{
  "intermediate_size": 768,
  "hidden_act": "tanh_gelu",
  "norm": "layernorm",
  "norm_eps": 1e-05,
  "qk_norm": false,
  "init": "normal",
  "optimizer": "muon_variant",
  "lr_head": 0.00747,
  "schedule": "wsd",
  "decay_shape": "pow",
  "final_lr_fraction": 0.0
}
MLP neurons of a small language model. Each row is named by its layer, matrix (up: input weights) and neuron, and shows model dimensions 64-159. Each number is 500 + 40 x the weight over its row's rms, rounded and kept within 0 to 999. Numbers have three digits each.
A block is one neuron, or neurons of one layer that tend to fire together. After each block is what it responds to, as a language model described it from the Wikipedia text at the highest values.

L12.up10:457542527488459567519484469460439453583463537505444499565581513521568507548513441571477547465541475518443496491535480489525519491483525485448414519411456466492494477545528517517518490454500592560490484510439547469516419564545522482561478488504524489589506495510471455524460479473492476461
Responds to: Middle zeros, conjunctions. Mostly the middle 0 of a trailing ",000" group in large figures, as in 100,000 and 8,000,000; weaker on "and" linking paired words, as in Soviet and Swedish.

L12.up741:465447515509584503394515434513459527532514472430517476599503466546526407553488520499467469514512496530583478427450452517516500485445459534501529535508547519537508576494482596518540491533501520480416496579543470490488474425560493484545475454511528498498510548503531526439492492518470501482
Responds to: Tokens before dates. Month names, prepositions (On, In, on) and table separators (|, ;) that come right before a number in dates, tables and lists, e.g. 4 November 2002, On 18 October.

L6.up31:508476577461516519553516440485550485565504498451492546502531525509450485509535417529522519525489576474494416547516483549429447459593522584500515493539505473512515554599453451469561488514538518445473508464491497523517485488501503503552477486365529481507471534467547491560475516569483484520
L6.up51:530449495440498506503503534501518510484455487527516543512535566447531610500484510555484486507568442538462460513541514520527460533510454469605389550442526469518450571491452472486446500455494432491489504516497478481496498507488497536475488460506523494464501468450452483510486517502475423500
L6.up109:507554528474542652547528466473570510488458531525497508498533525483386474496499496488506424438460481480505471458547474494518475462433487555528549588514511458558494567504461522483487510526476516567484469434522527556540499465495497484489414469443508516533505481436459439482526452467516406535
L6.up140:505527499495513491525509482504470543511485467463421481500493504418519499529595470513498524524512485535518439432555499533518452549498479517507496542458510439495529462522512510532501524534602510481486590488538560539538512444478473468598513453423540472475513466527448530547568477459430456524
L6.up284:524486543433508506482517460491530459463529525493502489533581529490515522451456556545497487449497608429532453506498446491505591431505536487467518508518504506450552441560486471454526536443467507467479529487491499477582454550527549505489501385531515501536520485467464431500488448506471575525
L6.up308:542446504480582482466450519488498522479436479486415498460527486461513451517396476494499603461510521487494455475502523418525531522479512494508517521485485496518550467522490541538532490509497504543429525425484451493477476470445561512496513585427542505504502505413488497525491537541461529553
L6.up347:492502483506538505524541491459532493441492545463440513566447522562527471521565464446578602453495451482493462496541513451498452504511450478500512489429604486545519431630491500432517485435502493467533447412472520527489517534513485541473534530468496504509519533514481459511437528571512455428
L6.up364:521477496494543529525523478502455499498545474409461579577562439466493561589472503531465472476498449534582544439407516412566502474533421385526494489477525467495431492527503570453484464524475536508463562479456504538469509523481528471575553529496480509439466554474494501472504535517499495519
L6.up384:543533504548479508539482415513481470485509414532467479493591522544497529480584486487564471441450556535474527473577568495415477529448502575527419548476502540517510529538488532457559524437496511519535501526479446534535528546455483540502456466407529442551447482445455479451446438490493520486
L6.up613:444516475424503555541517506568563519499519536541529468500518539485516500527515486539488494469492495530468585497545458527488561429493548461463468462517552487501514500521510513518517546514514499441455541318441520485511456532483521519463454435525566460541543433534435527462471441541550502584
L6.up649:432472499536539461533479549488507469574508566508480508524483499543505505473544527460543505476496504572462482428502447478483411527475517560446548501481534497457532604538421490542482463514624471494479527485426458468537481503482497522543522568489546491454494471578507601455468479479524456534
L6.up653:475453447441500599478516439464526561525499481494475477427573553545566439498481456522537509508559542501548500575512491522536489471513488522444479440460505491470504469585495424485503530492595500492432447433542504511425506521534521488463506486446597476499454463542471511458458467536465495546
L6.up658:474562511524507551556455493473490484498481550534462501557482473417483516432437518472478457515510532513458467427545473535433528498495428606474491480545465543525517500507447530458484530523471559463453516554484531494484481469490533484562508468503501507502518441503481505530421460516484472555
L6.up671:560441502513466514542469552560479508520447467549439542508557480557506536457493480499512463452466460562528434483529511509431484473518492477481503518580484532466552520512446565506551540462445510553455545574549496498487508565496457479488477505477509435463494504550498442551478494517483445430
L6.up682:403525478527522625590550507569469518530444479561515464448529457525454457480461507456490484493446498597485531503472406547433493562564457543457496555433503507524515480460532443489505515462509476511506478503530502521471504517439513534568483487424490531425590514501513526518481482482432546568
L6.up689:477537529477474504509466439517463515449487534520512514564470531474516552454463498464431473469476575528527513566510473469462507488476405549500505494452521451555489471498385534500520530474433499438522564535521517499532491547485477470569548470449523558481528419537476543506505437559518502574
Responds to: Clause-linking function words. Words that open a dependent clause or link to the preceding noun phrase, such as relative that, which and who after a noun, clause-initial as, the possessive apostrophe, and of in "one of".

L9.up293:442530463522490530500567531509513568485517466427545580504564479506495513469458525546443527476474459513432543432513519480431525507547542487482517494507514479469519453463518440537500462455539475516550472541466486472473499502513489455535471418559529432608518502449503564485510534498513522526
L9.up453:525505537476435511547444448492499528522482534524476512458454538533578544486431563584583522535480552501478472422523484489497537497506492540517532531526551522484518467529524443560471503542476514474487492427553478487518416515479458481513467460513465516496479513497445564528514524462545475485
L9.up507:491544522528479511529478466549534466504512513491458535495514475566483504511462541504476550428491460565547470477567448437521494484494441461451481451525546517426505461499405391510498476522425526506499555521434520411516477447465494528526492472607455468501532454437505477486514505515480472491
L9.up577:515480526498471526486471517471462542545520520478538453527457439523544464506463534548482548513534539564477557529461470441578492530594497531446509532454439545431501521497519466477551510507499496477509534454515436556481518450506521420477499455523469458590432570477512582483467503506535522491
Responds to: Infobox and table fields. Tokens inside structured list or table fields of infoboxes, mainly time-zone lines like UTC+01:00 (CET), and certification or vote-share tables.

L6.up48:486503467518507557579529503489452435533426414566470496570495497540535486514479450473467512493466491468521488464609520492514497585539431527511473460582401474471540503465491441427541496517549506493463477440519555556444477456529562576478512477498484429537476501501510515577418510479518536510
L6.up77:516500435529477571471548471504515546456483536491525477434479525482586445474467483468516490486485526491564449392569483527490522518500451506538553502513531475522468477514472507482469552532565503482442478514496472531538497442457586477523527467474487494499473525608550501596525479527499530506
L6.up120:437529461505495516428526507489432503469525449474445490515528479488542541501424473437474475512470567554499504494562571513465467458474485519513526501511493524526551547511508525520538511539523485491544449476487492506500573501416468473562514402440491484451442502504527427511469526450579464521
L6.up200:520502511511533509515450525542518481505509418523435546554510597504492475480425452557469493388578465477528512483531415574495445492501435574522458526454548493487482459530535565464506563540518574539502472494490507570497469575455467534504521499465517499513506488553528438485554531512533483550
L6.up214:506535527463509411525463455549456584515525496428480496488464535529497540529490514570487506451468502548487539419473513497543525518522449537496446522499511548513515523491515520504489600478484496491486489425530474501478546442559588459524498493486513454522530519562493492524477459546505600546
L6.up231:529524483531484455509497417541434518545427477460469452494487521498437422574462487452497475520513506489519501500416500485549468405501513579478541463474536473496529551534506530488629517487482596514462598528502514449443426518425447471513557507426494514442540499470552529494523453483536491571
L6.up269:412504477478512469425476524502443566468522514446472510536532574538491587522486495487484522522471502513488527477509435492491519511499456608474503436464412528481522495490454484485528496514501549474510574458665461442532568432522522582435467455535488469515552474512473484492496492513529432529
L6.up301:473522461490457542467480432461468504538456501465511536491500486543492508576466445466473478488538534492469550488498532500509595529486570514520454483466447464500496544467493462498532549555493570525436462489437512455417532444542524522526502513519482484478472511577495530515578515462551446522
L6.up318:552535507445505511442491417490441571421509559468550547431455542535568532468614465520550522487442554472468510453471516466487532544511513504559479502495460493540550469455518487487499466507512469533462468527441458497510520463568516502527515483499547510509519520507510472485481482507534463574
L6.up336:477505416561416511513413488554500513516449580434479501456476506429520503446478485471483447526554494571441551574519482409469500528492525421497512477507476498456495504516584509509513553463543542553488527505480532497432519521499449476554498524478532600420476487534529547487502562456497530581
L6.up360:460477538569508513511489484483489468482517486472558448493555579440488521524523469493451468506626455532536561499436500504510593521484520487383533486473475476511519497505499485508535547446466551492497463522530641519434462474542469482502513564509533538554512559563447521513495488488555476563
L6.up389:477550517508512541391479515474499471557504489521514460449539504463521421544475522463503558500546492511472542527427487504498488496458433508520487497525514494530513479525429535380429529469615544506477475516486412491476473526516543469534606425471476506423417523569474579472523472525492508507
L6.up478:444444481516451572460524503432520469536470518581480521447531523418523431545521504515557504540420539392520550516588472489503478501454552490428427537487524563520481503509514464557442468540482502557442495505531503584484505499520490572543491471469518496468504507490530347519531486443460538558
L6.up545:556504470495469496451484422483475460447512438441462517506485504489529539539479491515526461439481523510516513467463498555488460552467484522528521501539433489428550476490485537462562501581463491501486495463568528589543469475491525456513491439532505501495517561523435519447593510422504464465
L6.up583:445472470473498401481487481477484501452499412503533482425571553532496463457502507501517510499486492485556507517466492497498475513420492538466456494444443528506523479534496397512582523567412571546496512498554532510569481527526551441498442558422534469553502467531468451475496534463520492521
L6.up652:577498428486484536495507461523462505493504473446464535515482519458498480487457458518472521463545502538511500452522484442572563573509492486597518457515496493446454447451527455542545491502452549547511451494495508529476468500560539484431462474479530523523473564437464433533465486459463440506
Responds to: Reported-speech "that". The complementizer "that" after verbs of saying or learning (stated, said, comments, revealed, saw), plus scattered mid-word fragments in other words.

L12.up378:501519555488521446488518558461479505484536503510563506439543491444520482490506564537485437526500479459550519464505502423571604460482526507479470490534451481518528493505458467586511491466552534558522457409499515494499526455502518499514527503445478403526504548494425532563507555447415527510
Responds to: Noun-phrase openers before a noun. Determiners and adjective endings that start or complete a noun's modifier, such as a, one, this, 's, and -ous/-ed in dangerous, unguided.

L6.up11:529508511485427513534494466553541418469475495497473550467503484495470513491495503506547472533478557469513612500532494458579627436480504487462630489510412489479473507452521474484543572539515489450455516533558488457457543480476521477541507568518507436529518483524472449430459507482528491507
L6.up29:455532513481448500497550495530498519552484490498508559486511515426498503469486454522504451539513482569461542515472470453439529509547496489425548550494498492558485538537532478540391517445525498566551462514510503471484562445544503585553462473563504466514501506502511536457486510529440434559
L6.up110:415510507525482481508513491546436529512518442504529553595499526533547431490473581588543476487445465470441548448521502520482543453532480488509502531517508550530462503462488568488414475465440465430495533535440466499535432531497475551512480441472481481436550384450516537511527489509473492509
L6.up139:496512475448514552532548513521485414477525533483478561540463500524462506483490435533509486514517516440491537526452591539449538430556493533530483548528497538508475519410551473473458567547508451578537489512506493438541529461515455449571496541556432483518491502442487496439451448557550473533
L6.up170:488542450505482449509502407432465505443497549442429585560489557491511458475472530518496482545459462543432521506562395529508476480545419482522473513474541491498441470517580507562526597439480457526531541470563545535495464497544536500513496483524481472570478500499513483458471501503486486484
L6.up193:475489508538475492556495459492534534428517529446488538549436486530473523478500496499520448508445619422531460455517456515497512502479409425495554506502517510467415505523490533518485549505461430514521487559474495437443503459473527639515466476450498506504432560529523517434493451483562485523
L6.up275:456464510562468609497529520530512528492521584453497553550504464471487527521449495585458488485533524505485560464464561501517509469564458422467534524475511583443437468466474488465520552440510563516514485525515541487490449474517530530480435543596395478527567509499483487496466534564550484473
L6.up302:519457477546469484567476542500472600453499549476501573490447438479511505553457568469430431555524478508396510540484508473497471477525505501497526466568475460459488507537509561497524535490488463520465493512547482552505490540463530514534494504462429544541514450568527498480434458533523493553
L6.up329:496477534473490433564544426541520511473524601522485431524475467490505477498445570542514471496477541508395598511489453485489476502549470548527549532479494548513503482469573447529494632460566498508450457462497481500452455509509508540553529462588464485456525482509506522456517530417509520529
L6.up362:501479458380518545447497516437449539479454506513506502548462506482561451469505441496477464500532497494551542532518467494469482496461538532505516499462561538456530523462468502567439533452472488513480471545400524454542457509537534498527478498500529573472463519476425477432519500503485569476
L6.up385:512532581448454562449492531507557455546486556513531469504469515446444471499514453446544493584483513517558495494486525395554518556489474451502562503481485537521496413529500502487547508487424509524554399416404489489572505484552525491482490489486447459522507462382486498478537466485525506499
L6.up468:483463505511498491497530503526471534497557551441565533540517471519460521490425519520476518574538538488512533456457489490510572440503513516463458544526448492440572443445552449455513587535440453530551522445577495450488502522547536481445537511629495550547491522407484511530512489539493484453
L6.up535:556455504385479566451443460505575535478542467401531574504490510485512509511498553544531455477565547527519511469525525430444538530485499490484468482536532528527437440539479481550504509498526492536498516470509474556519468425569504504496509492476524578566505530536466474496509520518422486514
L6.up558:481468455503490411515461505460549555404504483481510506480484478504490539500426492548499412479442527489504503472495590485513444525519473473494487514466517515459494519511585570429543536461502498580455504507518446499535520517492560542593493488496460545496483522562445511571481513555497527483
L6.up591:476534548531520553530520534495514436477480548476465555533484478460471549471491573470472517464446474521461421412492515405471524494529486523540417501487512484475503515541555440503514609497477428578545437512495524464430483501465520535531420537461435526518462480472531533421510502592547479482
L6.up748:494580482527436515542476464496499433557504537466538531505514481462515533474516576498487497531505589468510505439457536496488542461532515487573516475516496518413434476440554562524453524495476545476515553440482458510526516444505518583545464565571481588484451452507485450502497489483503509433
Responds to: Field names in tables and infoboxes. Header and field-label words in Wikipedia infobox lines after "- " and table header cells after "|", e.g. Time (zone), Year, Website, Attendance.

L9.up20:462545518542443536440556491497495485529466542491430513505524517510544402534452523509473566501529532472451477426530466509507558519538515530435552510480529479469488483495567508429525387515506512499511512469532530531530494501397522465545520484409564524604501471511478562544568605545520461572
L9.up175:472495502555553522480568531527450580496548483534444478445486513507473445458513566556413478527601528459551479486514447493517435525502468481507560536461452504480527528570513605533434487529495561491470451489505556537523468526549496448492466502528582528460523492525455513526506488499536500519
L9.up527:527539488502482526514562536487478445596595410487491487458585508461460527488453556518482441415393503511514483492548469518473482464516509504477481569490427514496483493552410477480501464426476534473398470529491550499562496471446423522525456510498455505473493478597482490506455462512462488522
L9.up557:466552481511444410546519571526389529574463500486516494429499542507470490424470482506528463485443458482489434491481409459527481450557532560492495532456521485566526568508480467514517473526509518521478492486526490536508497431469449468505518458555573454464446504455500492511477496527428527554
Responds to: Digits inside large numbers. Middle digits of multi-digit figures, usually right after a thousands comma, in money, attendance and capacity counts (e.g. 35,0|00, 1,358,0|00).

L6.up3:530565490464498469574450436462466465538521554489454475473542505467495451532448499491568497516471484546490532499552530493549444546519463491488433524508432510509519455487518472544502475466504511438524468464507394482545525518449509504434542546434518524500471523491471520531516489485501489468
L6.up66:464517547558526503582452494476519515413473481524499553494487460495488531480505494560520497558550577580512444509520511545526488438440501467554454551455480540470446498479480480421567531502543506550520436535538485473509460448569502510551505581430502451477493513563488470515499546456497447466
L6.up115:468470430499527532462500537495476545419498438415499494499571510482474521537448538486558480562492497529573585436419502461531469522520472502454552531453396557497513578515464460467485476526562497520569484452448541528539473496479469446550462477512425497500458552540486495504487501480427532506
L6.up150:419523430501477513506493530540466465499445508506501516536487468498535521518489569486471506462512503480470506573492501461505528453464450476508527483573429505513540458464498432527547549508481541445540531489483506500477493539461506509503536543441462456487545520457552427467516512502587536468
L6.up253:437475526508552512500446502556492524512487554475512560561520526542565505514504474513530491500473482495503530447531474480523488489452448488455559568438534484492493513493500465536568474504521538535522491511524434541520507472528443450563452464479430525392482454517497487484508395547497523558
L6.up295:501500533513521499449395538517472573462487463462537597562490488522550513558478558518509520530488493458494517421543488498581512449477456532505503503498530495585543460577425484461538439499498473524500445450472530471486467466507504405539489493476554505480477409478557377501545521545575518478
L6.up310:421526535588535405497516465478494455508513527495477499515509498479463492472498472415487479494565487478440445458587446564509537472487453512455525468437527572469571531479476519558486544548521520457453396512498464499562506496579497464473518523466463523509459441542526503554483540482557586508
L6.up335:452530534475488508494520510487539576411516500426530550457487489494540406490482470459520480487524481477518471443524490520557578474493476469526491547536499569432517540484541522525498543507465475552512469494472544492486522503517518497461481564438512430456471487567443464600466547487524592460
L6.up344:476496529533504526490486481450498581522506465499515508527514476497489430573440550499470473409478538545592565445472400553511517412539384532490400460498511490531483502449518518564531496423508532506537562527527485543541499471493496512532472497452504517538480468493533528461465485522448547458
L6.up427:522505589548455415529492458494525563513491497478570656444496513510557509462477499555444492483449485450473438486482489462512499518475466538538507465518517468466557480490472485571527473553449559510474529487431495476577512462467488483459593480457511488571458488482494510551440436546561512458
L6.up454:418500528496431528482494470532528481498518488481440519472508484436532423536489498538520459545535529506488458480532438516547555519548512497545475459511486511482435568451506609515515450543476494522449512473482469459491442517535523476454424538481526489585479499523513474532520470432486506422
L6.up469:497510488484503486553459440522403537495489501492514581454604546519526512444467467525526479529490526490480449444507506445537545520500480484457470491477492509556524497464501524525538477476416526532464527465502477441501503500519532498543563560471506496514477478479476395543461537516489543505
L6.up476:523548473544489550449443586484497476543470498534571560479536549485525505429514484522520454442452483482550456401435513500533555587433491537455518533437480473454568551539504460534487493451477528507482448493473519550534406471461523404596544520439477454518459467523480408515511586444496449547
L6.up585:507539510516469521572517538490458537470513499554571629425537504520507504452457531537497495481586502481449535489496453418538497434456472556538475470523486515579532565469496528572575483497497537508501462478417506527504539500462432518488563509442507446520467519501453547436504538502467530475
L6.up608:517497519490437489490522455540518465546550548491512554510572410472450533540516497448449478477560484481498440474458494490534417547513457424547521492538507484499478496454507505528572440491463600466495529508493495496477499500485551519492447536476555482540446471451486476484488569469548565441
L6.up666:541492474472527531498534505525579449448483556512572514456545456463514470537474519542503473490584495409478508474526448436491537514482470515531513502515488494461504532435568429633447456470519517446551496493498492546523537500504554464486531548493501484431477499487460425509475524569511519504
Responds to: Pre-head modifier pieces. Tokens inside a noun phrase after a determiner or possessive, before its head noun: adjective or adverb pieces such as extreme-ly, most, slow-ed, and fragments of years or numbers.

L6.up9:455495468459508493529392480439469486545495548493484459503499469544541486536480460490515529501525415502437547479489551538470526447455517483498447552501443551433574485443599491515447545541468437563526511524509428580561460505473529457495459492507457524508466491470504517485482501542477457495
L6.up38:525517456454493532496522509486473544496529457472457513484483474453546520516552471467455536438455521483503534435480517572503543563540533509514466521505398492578552515445593499555517482502403539558511424492522460469474444505445424479575498490465509532461530509475459511427474532521561464520
L6.up133:459464571442420451521529566516497513499496498495376532499443574442545483510477448472499580506544548501492490519525511402478455558477471530491528409507531488506441526467522474493501526499442467474451478561514482511438520470449500517505477487466515461515606537498491470513525516481447557500
L6.up145:478493516440540517430469444454499409538479537584451486520458485546514487537488428474462545552421517465444507526501502521465561587450477552529417481466499482507452590523516566516471489564510563467461474570541465485455540552531472628515531545440485481492506513514451484521469521455488544476
L6.up198:510502475464505451514523515500541483444542452453454548508427520520546459508532522517519477496533599491471496433443506527506485500539450534424529451427518500492499516457569517554508513499472469485465475491503474456444443458445478473571432431516511506504515442498500518440510521432500502489
L6.up254:513469535498448478497559568460510519490462492527508517543443590459518501500566478523478558453466550468487438531505498414433429529378466462475550465530498467471513569466495465507520539408449467477450506559513503569471523512487507514486507492464555475506528465495486486512445501489482583509
L6.up331:476537411523445458495491501471475471531511534525497512491448435461524509508502437474523540499491524529491493560476488559541556522487459473503550566565517536514504506409578524526496550531517550512432629523503542509448463518473594509557502525479493494467490516490510593530550526469488497574
L6.up367:504477491412495511509492496491494536523496543455540490499445544539557588550543470503448470431432440509510472453475522513523459490443549608482544459506505506583510544494522486503498538501508449434528498515472481507455497514465530551430465489543529482438465541457500505532531578474521494556
L6.up480:448470429480441539512470523501467472531527560498506451484475530574512497551477507517578449438557472521418448426507531514509526529556451552507587481495471528590487557462523540485459511429487518526494428530498538545481478560492497488489441485462554439512526504503483532513502497453424501490
L6.up510:453481503563551538453502447482531426538486485469473559460536445487458534530611460526597519481485462445477462545542492455470557474493404544456483457524551554526519456486479487461517463587546509491483471523521510541521543538509522469484512487512518456489453470453465489441461542471542487461
L6.up569:489520483499469497454508483576434509489526445465392565563520429516479561437504522550500484486560526497410458484498503501498430531491494519473539476543481474494480486452483545544511487511526486453504527465541531494449483483582464452474445512428452476495493426561508500491474570470502425525
L6.up580:555468485422510406509539545453388602522518463497475453455425556481513499511502447479484501543509527560482537481557571528589524481523501490467564490487493483460511497605531462551573472510441495455499485464518433498475553524501550535516457460506536493532463523517460512570494497506523509541
L6.up587:497596469429487441510534583516498598491514512508481422491513594526502453512522486500542535413500451474442469496541557532542482512465439534436558460502549492496483521507497571530491456518499451510525523496540535446515456521501441519526398481478547505560474482486512396569540481511456478509
L6.up626:520508497474493444548500447465495536536510490524479463489497530457576378541537427489483480501476457506464448505464519509562525622469496517416512511534492514551518485551461501468491562525458533460508453555536419506514526438544481514508500506458470493494477486448394480530479559495610514539
L6.up633:482523498470495531407486507499477606501505525563559558487454542516497505509555455559487563488518526490470516512548502511481480458500470536440521508451526476474470487568449511571470442507527426498465468498496537443444551497511494467518475434489517508428565480511511501483497560544537523440
L6.up675:525520515514434467560542419540555596505485554524435502571491453459466563510531454491491529470467476523463454455578566509560535498480456558455555567527478451557536479492507510474414548432467434474483503535519448469532475461457540529515525477483441440502527525471557490538555501453461493494
Responds to: Date components before year. Tokens inside full dates, mainly the comma after the day in "March 6, 1980" and day digits in "on 14 August 1943".

L9.up148:462490464460519492444602511446497529490435521500453521489510521472525504502519453445557553522490583492494485468524484419522496511513486453517509468547580544534493508548531485430516647487518486547472547505549512563448468505451433497463455450441498516498501531578617480467496533401478557548
L9.up315:502426500477499506481564538473487524502476468519416491505507510457529477539480462489546553477543573527422501499512455446445501508523515444547546392497515518496436570511514502472506547535498486466491502474521491499522529460466497531489472528493504448459577531579498464504533517507493572505
L9.up338:481513471515488528511491493522533475547466503506445485530485547455504559591524492463496517472482493517489456532489500503499521473573434511525502542472530518545450591482509491460454533442478484629477498552502555508489382513513498456514508454485365506495458483489496423510404457545455464559
L9.up625:517473459507454465431548496482559506529525474472459541504534430543523501603458423470501505483480545485568553483638442457450487578496470576516459505478487484507443481462583442571476514477527559456564505521470496533492477437583457507481455488508575572486515522490522504442522507503558486490
Responds to: Clause-linking discourse connectives. Sentence-initial connectives and clause boundaries that open a new clause, such as However, In addition, Additionally, or a comma before which/where.

L6.up73:514504551491533543505477506489519475481478386536477537545481559454487494498458529504489520491612470487500536531485453406578460447567437465458558504522498429523443518577520526419498528437578518461559445515540506499522500434521526553556512483501457512517505498503452524463477550526485493542
L6.up88:496500499584452574495503488535461513483518478504550454544526529439472473494494446538410503436576471384464531499458539526479492560541495579529506464439557488481455434530491546559520481505486515559517481502554472527563523490437494472561565492445549521515518519496462489432475498583504512488
L6.up98:481487516553487544595483510501492486459512509493457484566482455494512507470554446520507481479493510428554529485489504531534478481494509541517462440463504454552480562526500517514541525560590538536424517483504501574529376473448500475466475450547474536449513502497483468527450572598455437555
L6.up100:477488529483544469496525474454450482478475558468479537513479467498504486456495550473501496535502500464470503489457525432543570473511529511456494566526509565520493535473412488505432501586446534556447476426506582492444475507463473602502549495487478511548513545435509506401480478562426488509
L6.up119:418426498460524552474512414573497451465459582516511455519524488515517437484502548502542458535507537479509530488508472515520538444451437443512476467479498438470545506488494473503489553474537557496493494539467552539503515465454500476572493525503530512522448429518478500489471491592556497568
L6.up172:482443491458487509513608480574478423490422455470473537522504518466484457518474475471578489533517500480561457484561561477581454448528485489407481440553576531491475514470480548513458542493553499553469512543535487547514506506487474513496531533467558519496500465526498482576515579523562457609
L6.up174:555469454565551517450522464576544486478542525521557514439556541513514489522504537593476539557533555482516486448423521471499578544501477441514484521498508532498484483551529531538462483497537495507467536557536533477461443522482454475447495515507549484546472462468407494445468437512530462482
L6.up417:456445545532519503515544496435532557532542584439481492467485578482461490405505473522471523504495420498495555458472476514531445439434522523456476500425479539486537468474483576477503530454395530556500542555566534549533468489560500438492515458465508506580474528530468520497576431511502549519
L6.up422:557380538529506493548455563538476543547464462557595485509510570563531482476455536548492467442508484465495465459514481553484515489504472441478482539548412480527495512491491507535503515473523495459524548506537467441496531514508469554484517478445592453528449581461501484477526434506487514471
L6.up475:570564467481479512474482453514420543533508463460495475462531433562503534530453554555523506501499497548444570438495516523592513498494429527528476467569534569401527472495493518491481517486477523525504556481415550540487486487489549444518502500475545537459528497496449554415517508497516541506
L6.up529:462469531506510482460516500492513527509479480475557489503517551512522472434574491469459485506483510441509447495539487575541481507470481579495535512511569480468506528502618541556525557553496474534468526403606473599501467570527527532467498433558473462506513470522505497489398518507402509491
L6.up555:503424517568520499511469490480435523508489481473499450444525524490410553514542550412477493461543482505506571497533421463609487561565535491516600478531510525456480529500614523539498484524504514535467500491471510504478457509524455479482519527527543505514467572476513540592452495450487498529
L6.up617:533537514516599531530464443537521504525481512429518489548477541576411497465546504509438486500518499464454460547540509504522512535490484557552505511462477525532523432542514498530549485476508567514522503502531514584452438493446576573508516481500502494554398437522458522502558501509501464426
L6.up665:440440517499521564533597564452477498483541490461523539511545462443482517515537461472495487471460542419446467473541528566455544505492569494475491501559499446560501491453452470510495543483572560436513462455552452491505493499534443467527548498487499425496512483468490538540500421543537490502
L6.up677:524459427544536458459512457531518557545443531481496613479540530516521498502486459484569522536501562489514469553553489472528476483545434482490475504448394528482480494523589528553498496519486463530529543485552526535517516517432525547476617490484560511442541438534518566478437514483539419498
L6.up742:442556520519494562506488439480525497517429567474506483463473467546519580510537447490546475541437480451499440501512473467529489498471507441524457585499495609513595505503429539551484490474530480533475476509465577425489555512431485506492520502504484574431486485516410502483447565463559515449
Responds to: Number endings and list conjunctions. Fires on the final digit of long numbers and on the unit after them (32,772; 1,751; 685 mi; 65.18 m), and on "and" joining list items or clauses, often right after a comma.

L12.up39:498476530521518552492399499488570566532526527522499542482486504484450505505471451487491493519548433477462478518487475477504523420508501469491468535532478490535496477587513524487489518521457517496514586499522411477556571469478512479586495455568519463394472514506458474495494464439487491504
Responds to: Relative/subject pronoun openers. Pronouns opening a clause whose verb comes next: relative which, that, who after a noun or comma, plus subject It or he starting a sentence.